config = dict(
    d_model=160,
    n_kv_head=1,
    d_mlp=832,
    rope_base=10000.0,
    tie_embeddings=True,
    parallel_block=False,
    init_std_qkv=0.0539,
    init_std_o=0.0,
    lr_mult_qkv=0.7,
    lr_mult_up=0.777,
    beta1=0.9,
    steps=6174,
)
MLP neurons of a small language model. Each row is named by its layer, matrix (gate and up: input weights) and neuron, and shows model dimensions 16-111. Each number is 200 + 20 x the weight over its row's rms, rounded and kept within 0 to 999. A neuron's up and down rows have the sign that makes its largest values positive.
After each neuron's rows, "fires on" lists the tokens most often at its 100 highest values on Wikipedia text that the model never trained on.

L2.gate104,200,201,165,222,228,209,252,187,196,192,224,191,187,193,227,172,195,191,233,219,223,205,214,220,249,176,166,192,191,221,202,190,225,231,217,213,222,197,217,222,173,193,197,172,186,166,223,196,178,201,198,216,183,203,216,147,188,190,223,201,173,202,225,198,211,180,171,209,209,224,211,210,223,218,226,200,195,200,212,169,195,229,208,214,198,179,163,212,235,154,192,213,207,205,197,151
L2.up104,183,204,195,215,176,235,207,173,183,208,194,211,219,194,215,206,199,204,195,228,180,183,243,201,186,217,188,176,164,177,181,187,219,201,228,188,184,225,236,205,189,216,186,184,223,201,216,192,200,176,231,206,177,212,217,186,201,170,219,190,200,194,203,213,210,181,196,196,169,198,166,208,215,226,237,176,216,209,186,181,218,199,204,195,223,205,172,175,217,207,186,233,229,212,215,236
fires on: " T", "-", " N", "i", "ung"

L2.gate549,176,192,217,190,217,176,185,181,179,176,191,230,222,198,187,218,225,169,176,180,222,197,175,203,218,211,169,182,194,221,181,214,204,194,197,187,183,187,203,207,180,207,163,195,182,226,188,200,192,175,184,184,183,198,230,214,189,154,174,185,175,192,204,189,191,198,236,199,213,213,224,195,217,203,200,221,211,192,169,202,183,202,227,218,195,155,208,248,189,187,203,184,187,216,226,243
L2.up549,210,195,206,175,186,215,184,218,205,177,168,223,186,192,209,202,187,183,193,238,210,205,184,169,206,196,233,212,181,235,209,175,206,191,202,200,190,195,243,176,203,245,156,244,199,198,198,177,192,220,170,195,213,213,246,206,232,197,165,193,169,174,206,205,163,165,190,174,174,225,219,192,208,196,185,200,176,197,188,169,182,206,202,214,218,195,207,199,195,202,204,182,244,197,182,201
fires on: "ing"

L2.gate698,186,212,191,202,217,199,190,189,210,187,231,196,200,210,222,187,192,214,209,190,193,195,210,189,196,179,248,229,196,233,189,226,199,221,218,190,227,212,213,217,204,203,205,194,233,203,173,248,179,198,149,184,200,195,191,176,207,242,213,160,170,223,212,218,203,222,210,201,251,223,186,226,203,217,215,216,176,198,218,195,186,193,199,182,164,161,173,203,239,178,188,185,188,194,203,206
L2.up698,176,200,176,190,225,178,228,235,221,185,239,220,196,200,234,203,187,207,199,199,170,197,207,229,200,230,202,187,188,218,180,139,212,178,188,214,216,214,233,181,203,186,190,211,199,231,194,208,216,213,203,190,200,244,221,208,170,179,178,213,196,237,197,216,164,175,216,220,220,197,202,196,199,268,197,213,181,154,196,204,166,187,236,193,203,221,203,193,179,199,200,201,225,168,210,240
fires on: "on", "field", "y", "1"

L2.gate458,170,216,227,215,227,212,199,186,189,207,209,203,193,193,179,205,221,185,215,229,204,219,217,184,223,179,181,198,169,191,213,222,218,196,200,195,212,215,254,198,190,172,198,197,265,162,223,217,189,208,204,208,224,207,170,201,222,217,222,218,222,189,241,193,188,184,206,224,213,225,186,192,206,210,201,187,181,198,163,190,203,190,180,218,140,226,177,194,168,222,200,215,176,195,185,184
L2.up458,222,194,182,224,245,205,244,195,196,174,224,205,197,171,176,219,232,200,175,201,194,195,206,202,221,177,166,225,177,220,190,170,180,217,199,239,188,196,187,201,183,237,180,195,207,175,210,221,213,218,222,229,208,201,197,191,220,209,204,187,209,177,212,211,216,210,183,242,181,196,217,207,175,188,200,196,222,175,191,201,187,229,191,216,203,255,153,179,219,236,181,209,192,184,247,201
fires on: "-", " pro", " sub", " inter", "pro", " super"

L2.gate430,167,229,202,196,222,194,198,206,223,187,186,194,195,182,198,209,191,191,189,242,205,186,219,211,213,200,186,196,222,230,175,210,223,177,207,214,197,236,219,188,202,241,201,195,184,194,200,195,228,211,200,198,210,228,201,198,194,184,221,186,236,183,208,166,154,146,199,182,186,252,191,196,176,234,195,210,181,212,181,199,215,188,183,215,242,195,185,227,185,228,217,183,235,211,199,189
L2.up430,214,225,183,209,194,209,172,190,213,194,177,203,196,174,187,212,185,210,227,180,207,194,230,219,226,232,167,222,214,211,176,211,187,198,221,196,222,238,201,180,199,189,175,224,227,210,210,209,215,215,204,189,172,184,217,164,211,226,240,192,143,232,210,183,207,170,194,167,218,207,201,205,185,179,212,167,179,213,233,203,196,189,197,202,197,198,203,173,204,227,226,172,223,200,227,189
fires on: "ig", "d", "ed", "g", "ter", "e"

L2.gate149,219,220,205,212,201,212,179,241,202,249,181,188,204,201,223,201,214,199,173,217,216,215,202,232,189,220,205,195,216,196,181,238,199,198,194,187,187,220,213,166,200,221,215,227,195,183,255,181,186,187,211,240,217,219,213,172,228,228,193,208,197,215,205,210,225,192,228,203,181,197,192,227,194,178,221,190,160,177,213,209,215,194,194,194,181,154,205,240,223,185,208,171,191,178,194,249
L2.up149,239,206,204,239,182,221,207,219,170,190,183,210,190,168,191,206,214,225,232,173,198,210,219,163,222,243,229,162,206,197,194,202,200,157,183,202,217,205,202,233,205,190,162,207,186,203,196,219,206,189,180,171,187,214,181,223,225,200,210,195,210,165,225,183,223,210,228,187,180,184,214,206,209,177,193,197,195,208,181,182,210,209,242,195,214,212,196,203,179,196,195,207,202,203,165,187
fires on: "un", " them", "a", "es"

L2.gate341,172,209,181,200,194,177,153,199,162,215,199,183,189,180,186,203,240,175,199,204,206,207,198,201,223,197,150,176,155,209,220,191,188,202,219,188,203,202,194,215,182,223,211,213,195,171,181,233,220,185,223,194,161,230,221,200,200,217,213,186,195,184,230,220,196,180,216,251,196,207,206,174,185,162,220,195,211,226,206,182,181,176,174,193,191,178,202,156,190,211,182,201,210,183,223,203
L2.up341,201,173,192,168,245,192,195,218,187,230,200,166,191,205,181,186,195,182,210,200,196,157,200,167,188,200,216,154,172,218,184,211,177,267,200,197,197,191,205,235,226,222,216,205,205,196,195,208,149,208,176,216,200,234,201,210,194,208,198,188,184,204,214,198,193,201,202,195,200,211,233,176,210,184,232,190,220,188,198,176,153,173,197,208,211,169,211,152,196,191,192,196,176,200,259,210
fires on: "ing"

L2.gate364,179,224,185,221,206,205,225,192,211,196,195,193,191,220,223,236,176,195,160,209,208,224,203,158,217,180,224,219,187,218,194,211,215,206,212,188,197,216,218,252,220,198,184,216,197,211,226,202,181,222,178,233,190,187,235,160,200,217,210,215,216,229,217,176,201,197,164,205,213,215,183,221,206,192,219,170,184,219,179,199,232,192,153,248,207,171,192,214,170,208,223,192,189,180,211,197
L2.up364,197,214,218,210,182,179,180,215,223,206,216,216,198,156,197,193,167,217,213,193,185,207,185,242,215,222,228,210,182,225,213,171,197,198,155,156,241,190,219,201,155,242,218,196,196,200,210,179,211,209,204,212,191,210,215,212,209,197,160,216,181,200,171,197,200,199,222,194,220,174,196,193,188,189,188,204,194,219,231,230,197,195,196,183,198,183,192,205,182,212,188,202,199,184,187,197
fires on: "ous", "al", "ge", "je", "ke", "che"

L2.gate65,168,201,212,223,217,181,181,214,221,199,195,217,157,181,147,194,235,204,194,200,271,235,212,199,182,216,193,156,236,235,187,193,200,195,187,195,184,171,211,184,211,180,232,229,206,204,226,183,190,221,220,230,215,191,238,204,214,183,165,173,181,190,199,145,184,212,193,183,208,226,189,214,179,175,193,189,217,187,207,188,229,223,182,195,204,193,190,182,177,196,193,181,211,189,201,223
L2.up65,185,195,198,184,186,199,167,205,211,229,211,202,184,261,201,180,182,210,217,187,219,206,219,205,182,191,198,194,230,207,213,240,178,199,185,227,174,205,188,218,216,179,252,210,176,161,207,178,222,195,225,189,210,182,193,198,162,196,173,217,190,179,212,202,222,216,222,212,218,202,196,174,218,199,164,217,216,191,204,196,185,222,215,218,185,177,203,212,207,181,199,188,210,207,242,176
fires on: ":", "er", "s", "gate", "cer"

L2.gate438,201,216,161,219,200,217,178,148,203,221,188,186,180,211,224,164,224,215,190,204,200,192,192,192,206,203,213,212,212,242,219,193,178,177,197,167,205,247,224,197,215,196,188,211,205,199,181,214,195,187,210,199,182,218,230,174,187,225,223,162,179,196,190,231,235,176,163,204,201,211,184,222,199,183,205,209,200,193,215,186,192,189,199,187,224,222,198,207,179,205,201,208,226,192,157,197
L2.up438,217,199,187,171,220,240,200,215,216,235,187,157,223,184,208,208,186,162,212,192,179,211,189,189,221,196,237,196,212,226,214,198,217,219,207,179,215,202,200,201,196,207,215,211,197,211,185,192,205,192,200,209,191,180,237,180,213,172,205,208,226,205,221,186,219,238,154,179,254,211,217,211,228,192,166,245,154,183,200,229,185,202,201,156,205,194,212,222,194,226,193,186,188,184,230,194
fires on: "---|---|---|---|", "ion", "ive", " Ber", "There", " Ro"

L2.gate520,181,234,205,204,206,193,181,199,191,148,173,221,185,201,158,196,169,168,207,198,218,245,166,178,219,203,177,226,198,202,209,169,208,191,199,202,207,201,186,181,196,189,214,176,185,225,213,245,203,230,172,193,231,179,244,202,203,224,191,179,234,212,203,212,210,189,144,189,215,226,216,223,195,185,226,202,186,212,189,198,210,181,209,195,230,173,207,195,201,206,198,197,232,200,204,207
L2.up520,174,179,204,172,169,201,196,170,172,231,180,210,227,238,237,183,176,189,190,225,232,177,168,235,198,216,210,169,187,195,199,205,212,228,205,186,196,194,206,181,204,181,193,213,211,214,192,214,200,189,187,209,200,182,191,206,216,203,198,224,194,187,216,206,189,195,193,186,235,231,214,238,215,180,207,219,177,214,193,159,192,183,214,200,201,183,206,206,181,142,225,160,205,214,200,244
fires on: "ed", "y", "k", "en"

L2.gate221,193,235,139,185,189,213,198,208,221,214,183,200,202,194,176,222,166,215,186,218,227,219,174,190,175,184,200,201,211,209,239,220,193,204,178,214,210,198,169,191,228,203,217,228,213,195,196,204,193,209,179,200,185,220,216,214,215,195,225,187,205,232,199,202,227,205,219,180,212,231,201,226,147,208,204,213,218,167,204,177,201,185,205,221,199,193,209,252,174,191,168,156,173,199,227,215
L2.up221,176,196,155,180,191,226,189,200,222,201,210,212,210,212,195,189,156,176,188,147,190,211,219,200,194,190,171,229,220,202,205,242,153,189,214,201,203,178,199,210,184,209,189,210,164,187,220,192,166,209,175,219,215,227,208,186,212,183,203,200,210,208,186,195,215,221,219,174,203,217,246,193,185,201,195,224,218,209,196,202,161,171,218,201,220,190,209,209,191,207,200,188,201,192,217,151
fires on: "es", "e", " Can", "é", "ford", " Mary"

L2.gate777,213,178,224,207,198,194,212,197,225,174,190,200,229,219,235,183,183,220,187,205,177,194,185,206,234,198,205,254,169,190,230,205,218,198,244,180,207,198,207,211,161,216,197,187,211,170,178,219,217,222,191,208,200,201,187,179,220,190,189,184,152,188,186,185,206,156,195,215,178,229,225,215,195,229,240,187,195,225,199,177,207,155,204,209,202,206,211,207,133,223,164,202,178,194,211,219
L2.up777,197,210,184,197,183,219,207,186,225,192,210,216,206,242,201,215,196,174,170,207,217,196,167,214,187,202,223,186,214,222,206,196,246,233,184,219,200,216,199,228,182,210,198,199,188,192,164,201,188,176,201,268,176,207,226,213,210,220,194,170,211,199,170,234,208,183,224,188,189,199,216,183,199,159,184,183,208,219,181,210,171,200,197,181,203,226,221,187,177,148,201,206,178,187,211,215
fires on: "t", "pe", "te", "ch", "'"

L2.gate97,193,227,162,185,218,170,172,191,193,165,171,190,223,136,185,183,235,194,166,188,202,215,210,210,221,216,190,168,191,202,201,205,203,221,211,187,190,227,173,206,196,224,207,219,188,204,208,219,194,190,180,223,201,203,203,239,201,201,209,192,205,217,233,227,207,212,202,193,206,222,197,234,213,159,203,158,164,208,161,202,189,217,210,171,173,173,241,237,212,231,179,230,180,169,206,204
L2.up97,214,230,191,219,197,192,201,224,205,195,189,189,194,169,204,184,222,202,205,204,210,223,220,234,199,180,201,204,140,199,220,231,167,201,215,188,172,229,212,238,203,183,222,192,213,191,197,196,177,202,199,211,170,222,225,193,236,237,181,205,199,231,204,189,183,206,180,190,224,224,192,220,207,205,224,184,193,188,165,208,180,177,188,211,177,216,227,206,202,175,212,187,196,196,191,199
fires on: "ine", "ing", "in", "ier", "ington"

L2.gate591,167,184,160,202,231,198,178,227,201,214,194,210,196,208,180,188,215,221,202,181,187,202,191,198,179,216,225,179,206,190,189,204,200,178,213,200,176,174,176,228,238,209,208,208,216,149,206,210,225,163,206,197,190,229,184,213,171,241,166,192,199,195,222,180,208,170,225,188,198,189,183,209,176,212,201,174,191,197,195,193,194,167,178,184,200,206,191,204,227,220,194,175,190,193,229,211
L2.up591,214,135,218,213,160,220,202,197,193,204,189,196,197,163,175,216,219,195,195,195,195,198,201,206,174,209,176,191,188,191,205,177,176,194,166,222,175,187,213,172,177,203,228,209,191,179,180,204,189,197,212,186,213,198,212,191,194,211,191,189,232,206,231,221,190,146,215,184,219,230,205,159,182,218,206,177,202,231,165,187,168,190,173,234,172,221,207,195,211,206,188,194,196,198,204,238
fires on: "ing", "ling", "iving", "matic"

L2.gate66,206,195,180,198,198,202,212,213,184,258,189,214,210,216,236,179,216,184,184,177,194,226,255,163,241,208,193,206,185,223,191,209,231,197,216,190,214,234,187,216,192,204,181,211,206,185,193,220,193,196,214,183,198,222,204,163,185,218,205,222,177,160,198,181,215,190,207,168,200,186,182,197,234,170,182,211,181,186,204,170,157,181,177,195,180,198,195,231,202,189,201,193,181,216,196,212
L2.up66,194,178,211,181,204,186,219,214,177,193,181,194,215,171,226,217,250,193,186,175,226,208,225,207,210,205,216,184,192,198,198,205,253,211,216,212,197,198,233,200,204,205,201,217,197,187,214,217,167,206,177,223,193,197,196,196,185,190,206,199,199,210,204,207,172,236,220,198,211,213,226,179,196,180,169,198,173,237,226,188,180,205,201,208,204,175,184,228,222,193,212,159,185,200,193,193
fires on: "e", "im", "ik", "ep", "eg"

L2.gate651,194,166,195,181,213,178,194,222,204,228,204,176,198,221,220,207,209,215,175,180,182,194,193,215,226,195,204,215,184,210,194,183,231,187,212,200,213,211,218,202,194,202,202,213,206,190,196,210,197,208,213,217,195,228,253,209,213,175,228,225,205,215,220,225,188,172,193,209,204,273,209,190,208,172,206,190,178,180,198,161,177,209,166,223,204,167,206,215,202,197,162,170,193,237,192,233
L2.up651,163,191,180,187,200,186,228,216,206,185,198,231,203,209,177,216,192,216,170,205,220,195,213,226,189,200,184,186,196,217,164,229,222,205,213,206,225,192,192,203,181,239,205,229,226,209,228,218,168,208,183,213,215,192,208,202,179,177,194,203,184,189,206,196,216,162,198,171,215,233,225,211,230,197,197,209,189,187,220,192,196,215,217,254,234,195,196,213,195,221,225,184,211,223,203,216
fires on: "d", "e"

L2.gate336,192,173,209,218,224,210,213,192,201,183,236,169,226,209,186,201,255,169,200,223,236,190,218,175,201,194,192,174,172,199,220,215,220,211,188,191,204,178,178,240,190,199,201,194,226,191,211,224,182,176,208,235,219,193,185,213,170,182,208,193,197,213,226,213,175,221,200,217,219,217,196,193,230,168,177,219,193,204,200,210,169,217,199,223,173,159,183,209,203,167,220,203,162,224,224,199
L2.up336,202,219,191,204,196,180,239,204,186,223,228,223,195,204,221,212,168,194,215,228,215,225,229,210,200,205,205,202,203,206,198,159,196,208,190,203,171,196,197,186,222,186,204,182,209,200,238,161,219,204,215,181,178,204,178,190,213,202,179,209,153,196,195,200,202,168,198,218,202,182,186,204,190,218,210,194,186,175,194,202,202,199,203,193,190,182,191,204,222,233,233,156,197,194,196,211
fires on: "-", ".", "s"

L2.gate513,187,202,214,186,201,225,187,211,195,202,232,176,181,177,208,204,208,184,152,178,215,189,188,208,208,192,186,187,211,236,184,234,170,192,229,229,182,237,208,201,159,211,221,216,234,224,214,191,216,182,165,222,194,188,222,188,206,184,180,226,196,208,235,193,196,198,201,188,192,265,222,210,213,210,187,220,207,178,187,174,216,212,200,200,233,198,185,228,200,200,214,178,222,217,198,195
L2.up513,198,199,200,174,208,218,193,200,193,218,218,236,192,200,236,226,208,197,187,171,200,177,224,206,216,222,169,217,185,207,183,217,205,207,237,232,198,241,227,207,172,208,199,212,210,192,240,187,193,167,191,209,213,209,207,206,201,212,246,183,228,226,220,209,222,199,215,194,224,183,207,194,190,205,136,177,215,193,217,155,184,210,195,214,226,202,196,194,180,193,180,182,192,196,214,212
fires on: "e", "d", "í", "ion"

L2.gate288,151,234,193,204,192,205,202,202,200,174,220,166,190,220,184,224,170,161,187,221,204,228,217,200,205,190,202,152,188,205,179,221,188,186,185,197,188,198,216,186,180,212,206,226,251,237,214,203,195,193,216,146,213,191,236,183,213,205,163,207,225,237,206,197,204,203,189,189,225,245,211,186,202,208,220,225,188,189,209,235,160,198,175,203,176,196,206,204,190,182,220,183,203,170,171,214
L2.up288,166,198,234,175,203,203,193,216,208,177,220,204,205,205,239,213,197,173,189,207,188,209,172,174,202,216,214,171,222,212,178,176,220,180,162,171,195,211,166,162,204,184,214,217,211,241,176,228,159,205,190,176,207,181,234,221,198,232,174,170,190,199,200,236,186,165,197,167,198,204,200,201,174,238,228,205,221,196,204,203,176,212,219,181,201,198,158,194,217,183,189,187,210,184,211,192
fires on: "ic", "on", " American", "ous", "y"

L2.gate305,203,210,184,209,233,221,200,172,204,217,182,171,176,191,202,224,263,197,212,179,205,217,161,194,238,176,209,231,216,193,189,205,204,220,213,213,209,202,168,208,166,179,159,208,212,187,197,196,214,192,208,207,239,216,212,190,209,248,179,180,171,227,184,190,189,159,174,196,186,204,174,217,195,194,200,198,218,216,191,222,215,215,156,217,198,206,199,204,204,214,135,195,191,211,202,192
L2.up305,205,187,233,177,197,174,199,229,184,193,185,192,208,204,192,194,198,168,199,199,191,195,181,197,239,184,222,172,186,222,213,195,218,209,242,209,224,194,209,181,206,186,195,194,202,226,221,222,214,211,190,198,216,188,210,219,189,170,203,199,232,196,200,195,204,241,188,201,203,183,219,180,199,181,193,229,188,222,199,188,233,253,210,236,164,203,191,201,229,219,228,208,180,177,236,182
fires on: " de", "."

L2.gate210,167,198,185,195,197,193,166,201,204,224,226,179,167,220,221,199,252,180,182,189,212,156,215,188,213,192,190,223,204,194,186,255,188,191,218,207,203,199,216,226,235,217,190,217,205,202,193,157,210,188,148,230,189,209,203,195,229,235,197,194,228,185,200,226,209,163,211,192,189,224,206,220,184,191,167,174,220,186,196,195,213,202,179,176,203,179,219,200,210,214,185,219,196,215,183,205
L2.up210,201,193,194,171,227,240,191,136,195,166,217,211,187,220,195,221,227,203,207,216,195,179,206,214,190,188,200,177,237,217,200,191,215,191,181,204,199,180,196,165,207,178,198,208,193,161,176,198,205,199,167,227,221,217,198,211,181,193,224,198,210,203,197,195,190,167,212,200,174,200,200,214,174,236,161,195,227,228,247,203,166,200,162,223,184,193,168,193,186,210,166,217,196,206,184,177
fires on: "s", " V", ".", " v", " p", "to"

L2.gate619,216,233,201,226,208,199,208,176,191,219,159,186,189,222,211,222,193,211,182,208,213,207,183,235,194,177,219,220,200,208,220,213,173,223,184,170,199,177,202,174,200,223,200,208,200,213,216,192,203,196,164,187,233,195,199,216,182,234,214,169,188,153,194,209,231,187,149,206,214,265,197,216,190,177,199,214,178,208,202,193,215,191,204,174,165,188,192,220,188,181,186,197,203,204,216,187
L2.up619,180,175,209,200,189,174,181,224,185,177,177,182,174,189,179,237,188,145,209,184,213,187,169,203,232,219,201,159,208,209,183,221,221,239,199,202,213,209,204,217,182,230,194,208,197,198,221,210,170,200,214,190,191,209,207,174,181,176,211,183,202,218,182,206,172,198,184,186,222,228,193,187,187,238,162,183,166,198,190,176,200,184,197,239,192,171,182,218,207,207,202,191,217,213,233,196
fires on: "ed", "al", "k", "ous", "n"

L2.gate515,169,229,209,251,208,209,201,210,205,237,212,176,163,209,187,174,236,217,194,216,199,197,208,225,224,207,178,228,232,196,197,187,211,189,170,224,233,192,176,202,190,196,232,214,201,229,231,186,182,224,181,189,219,198,196,179,216,196,207,190,206,223,201,188,196,203,191,200,197,165,203,163,215,222,184,189,195,174,215,181,212,199,188,206,233,182,166,204,176,208,215,212,189,224,206,189
L2.up515,211,197,211,177,188,171,180,226,192,214,236,197,191,218,192,224,253,191,174,165,233,205,212,174,203,215,206,212,202,227,168,184,217,185,190,228,182,175,198,203,179,205,194,176,220,204,166,248,204,192,203,204,196,203,237,200,160,225,218,193,197,183,195,220,183,212,200,212,200,180,192,182,228,178,210,202,217,195,184,212,204,209,173,187,196,195,190,206,186,185,199,176,222,216,177,226
fires on: "p", "to", "mo", "t"

L2.gate558,190,192,196,192,189,213,234,232,180,163,179,226,212,170,209,178,191,195,191,216,215,184,211,225,210,188,215,209,153,179,183,170,223,196,214,190,208,211,169,218,191,194,216,213,221,158,200,173,176,154,234,209,227,212,201,211,226,235,235,170,177,179,180,186,190,169,193,215,237,179,196,228,210,187,187,180,178,180,176,184,168,181,191,193,221,195,194,208,213,202,177,182,208,188,221,212
L2.up558,204,207,179,193,198,200,198,194,193,199,254,217,203,203,188,195,202,213,206,223,195,221,222,202,177,216,192,175,199,203,199,190,186,229,179,201,184,174,228,215,202,211,222,211,217,202,216,170,194,189,230,240,191,184,235,194,183,207,207,210,217,213,179,175,231,198,225,219,179,192,207,210,186,204,177,208,225,221,186,215,210,200,201,183,205,260,201,196,202,220,201,188,210,190,230,178
fires on: "-", "'"

L2.gate468,213,180,207,206,180,208,212,204,215,197,188,231,215,225,203,204,201,224,222,217,228,193,210,198,185,167,245,198,198,164,223,195,235,187,229,185,223,213,193,224,201,190,179,170,235,211,259,204,197,201,200,181,186,205,201,182,212,209,215,191,192,202,234,190,194,200,208,202,242,249,178,217,218,212,215,222,200,188,206,192,151,206,194,212,198,190,192,177,218,201,176,190,164,182,219,224
L2.up468,206,210,186,194,186,189,222,188,194,218,197,190,208,199,185,215,221,189,186,197,206,217,232,202,199,208,220,194,187,165,198,187,169,222,181,221,178,204,187,171,193,207,211,184,223,170,203,244,175,201,238,236,191,195,189,225,187,227,218,196,190,210,186,187,205,205,225,221,199,218,166,195,207,135,177,195,200,188,200,219,188,207,219,208,187,198,210,220,198,222,199,190,188,191,247,176
fires on: "ian", "'", "ie", "chester"

L2.gate147,186,165,211,213,169,215,209,222,189,211,205,189,209,169,234,207,175,201,182,193,225,230,177,193,191,237,198,200,209,202,203,202,177,178,164,203,204,186,191,193,219,213,175,209,240,203,200,210,192,216,182,221,198,171,180,207,194,203,190,235,185,172,208,163,177,210,207,217,212,203,181,225,211,211,209,211,235,180,204,162,173,278,220,184,178,195,187,199,176,179,175,229,175,192,184,211
L2.up147,178,215,207,198,193,225,195,191,190,183,212,219,228,190,236,169,205,192,239,209,204,221,232,201,208,216,222,223,245,198,206,200,143,186,180,220,186,189,230,210,195,211,198,236,207,184,201,233,202,187,184,201,204,213,214,189,183,203,159,253,244,204,209,233,205,219,183,208,176,188,231,168,217,241,178,169,202,220,178,174,195,213,209,192,178,203,199,189,172,255,239,189,212,211,195,201
fires on: "3", "s", " I"

L2.gate6,197,172,172,194,199,214,202,218,214,205,166,201,201,191,221,193,170,180,177,228,221,213,228,182,192,177,189,192,196,200,226,228,190,244,195,209,191,190,220,202,202,265,224,203,184,189,198,202,210,198,171,182,203,202,254,182,179,215,158,193,182,194,192,180,188,172,185,182,223,186,228,196,182,209,230,193,163,176,216,211,202,175,190,199,201,182,201,216,205,211,176,208,170,235,208,197
L2.up6,197,203,196,183,202,213,182,244,203,221,203,222,211,209,215,203,167,166,223,248,217,220,227,171,200,179,207,185,192,202,203,227,209,232,179,200,188,199,237,193,182,249,204,208,181,189,227,185,210,190,196,197,202,200,221,201,201,196,171,185,155,184,219,174,175,181,184,185,229,181,242,150,179,189,248,225,174,199,194,197,196,177,215,169,199,172,215,236,216,190,196,217,197,233,197,182
fires on: "ke", "h", "king", "se", "ing", "ker"

L2.gate548,175,187,195,225,218,188,231,217,192,168,205,222,172,187,230,199,191,203,225,200,233,179,207,226,217,184,187,193,205,163,209,212,185,203,206,191,201,200,180,237,203,235,198,212,232,187,166,205,144,199,232,205,221,218,207,177,220,201,238,173,212,216,214,178,173,198,186,206,189,215,167,207,214,165,174,175,209,193,179,193,151,201,218,221,243,196,172,210,193,212,209,192,176,209,221,181
L2.up548,180,175,203,231,182,212,204,236,194,188,218,215,183,191,203,191,211,227,219,187,204,180,217,196,187,183,192,199,233,169,186,226,243,190,203,233,183,182,190,187,160,159,240,208,222,186,216,216,179,172,217,198,203,217,208,208,220,229,188,213,212,175,218,206,209,202,216,205,218,208,203,210,214,215,190,175,227,193,183,182,236,181,214,225,203,197,218,196,191,157,212,184,196,187,219,246
fires on: "-", "r"

L2.gate705,201,206,179,209,195,204,201,197,211,190,195,202,165,240,172,233,178,203,184,208,202,250,218,177,210,207,225,167,206,215,223,189,233,196,173,236,186,220,168,236,205,207,203,209,176,202,195,209,184,188,216,215,204,185,231,175,184,166,210,178,147,249,208,195,201,188,172,212,202,188,171,232,179,208,198,208,211,221,196,199,191,158,204,195,186,204,187,194,192,210,217,179,196,180,163,221
L2.up705,198,165,180,205,217,203,180,202,228,180,184,171,159,251,209,212,157,177,197,210,185,179,238,195,225,227,241,174,175,221,181,172,232,226,178,225,183,187,189,232,174,187,198,186,166,201,219,168,237,191,186,211,213,225,198,182,200,202,186,215,191,184,213,203,187,140,196,168,214,176,169,219,213,199,215,181,179,200,208,201,179,205,208,174,188,203,195,186,195,199,239,204,182,184,225,226
fires on: "pe", "be", "che", "ke", "eller", "num"

L2.gate573,153,197,194,188,226,199,205,205,198,186,207,203,188,183,173,174,244,182,210,176,196,205,223,185,216,199,156,185,175,181,213,229,226,196,215,190,222,227,195,214,199,200,206,206,226,173,226,221,183,169,253,184,200,188,188,181,209,209,219,220,215,197,202,164,199,180,194,199,221,197,215,185,209,196,189,187,199,233,189,227,161,212,192,217,225,189,192,183,212,214,189,181,198,194,217,184
L2.up573,203,181,153,183,236,218,226,191,189,185,208,207,197,190,195,199,184,222,226,201,221,212,229,206,213,142,183,206,181,197,208,201,199,220,219,181,202,212,175,170,181,174,229,214,209,180,196,208,165,257,192,190,211,221,231,186,210,198,192,218,186,189,185,216,189,164,186,234,215,220,187,268,202,247,192,220,198,239,191,198,213,186,191,203,217,206,214,207,230,198,197,187,191,193,214,222
fires on: "-"

L2.gate323,198,180,226,190,176,224,234,198,197,187,189,212,218,202,223,169,188,190,206,169,205,182,227,219,190,208,242,185,184,201,226,203,207,180,224,215,205,156,203,191,203,201,169,202,235,210,238,179,207,190,177,178,188,186,200,151,222,215,204,201,203,189,214,163,184,214,238,165,211,232,228,200,237,228,171,186,195,230,200,171,190,170,229,193,189,205,171,205,187,240,199,195,197,175,228,195
L2.up323,196,188,154,193,208,185,209,191,207,203,216,224,204,222,213,181,180,170,202,188,239,184,208,208,224,233,226,199,185,199,210,202,226,203,165,207,160,174,216,216,207,184,232,156,181,191,206,194,193,180,192,223,199,198,217,155,199,186,197,202,182,236,199,193,215,215,193,205,194,222,184,238,176,197,218,186,252,177,187,182,189,156,194,168,204,186,201,195,207,202,204,209,191,212,204,170
fires on: "'"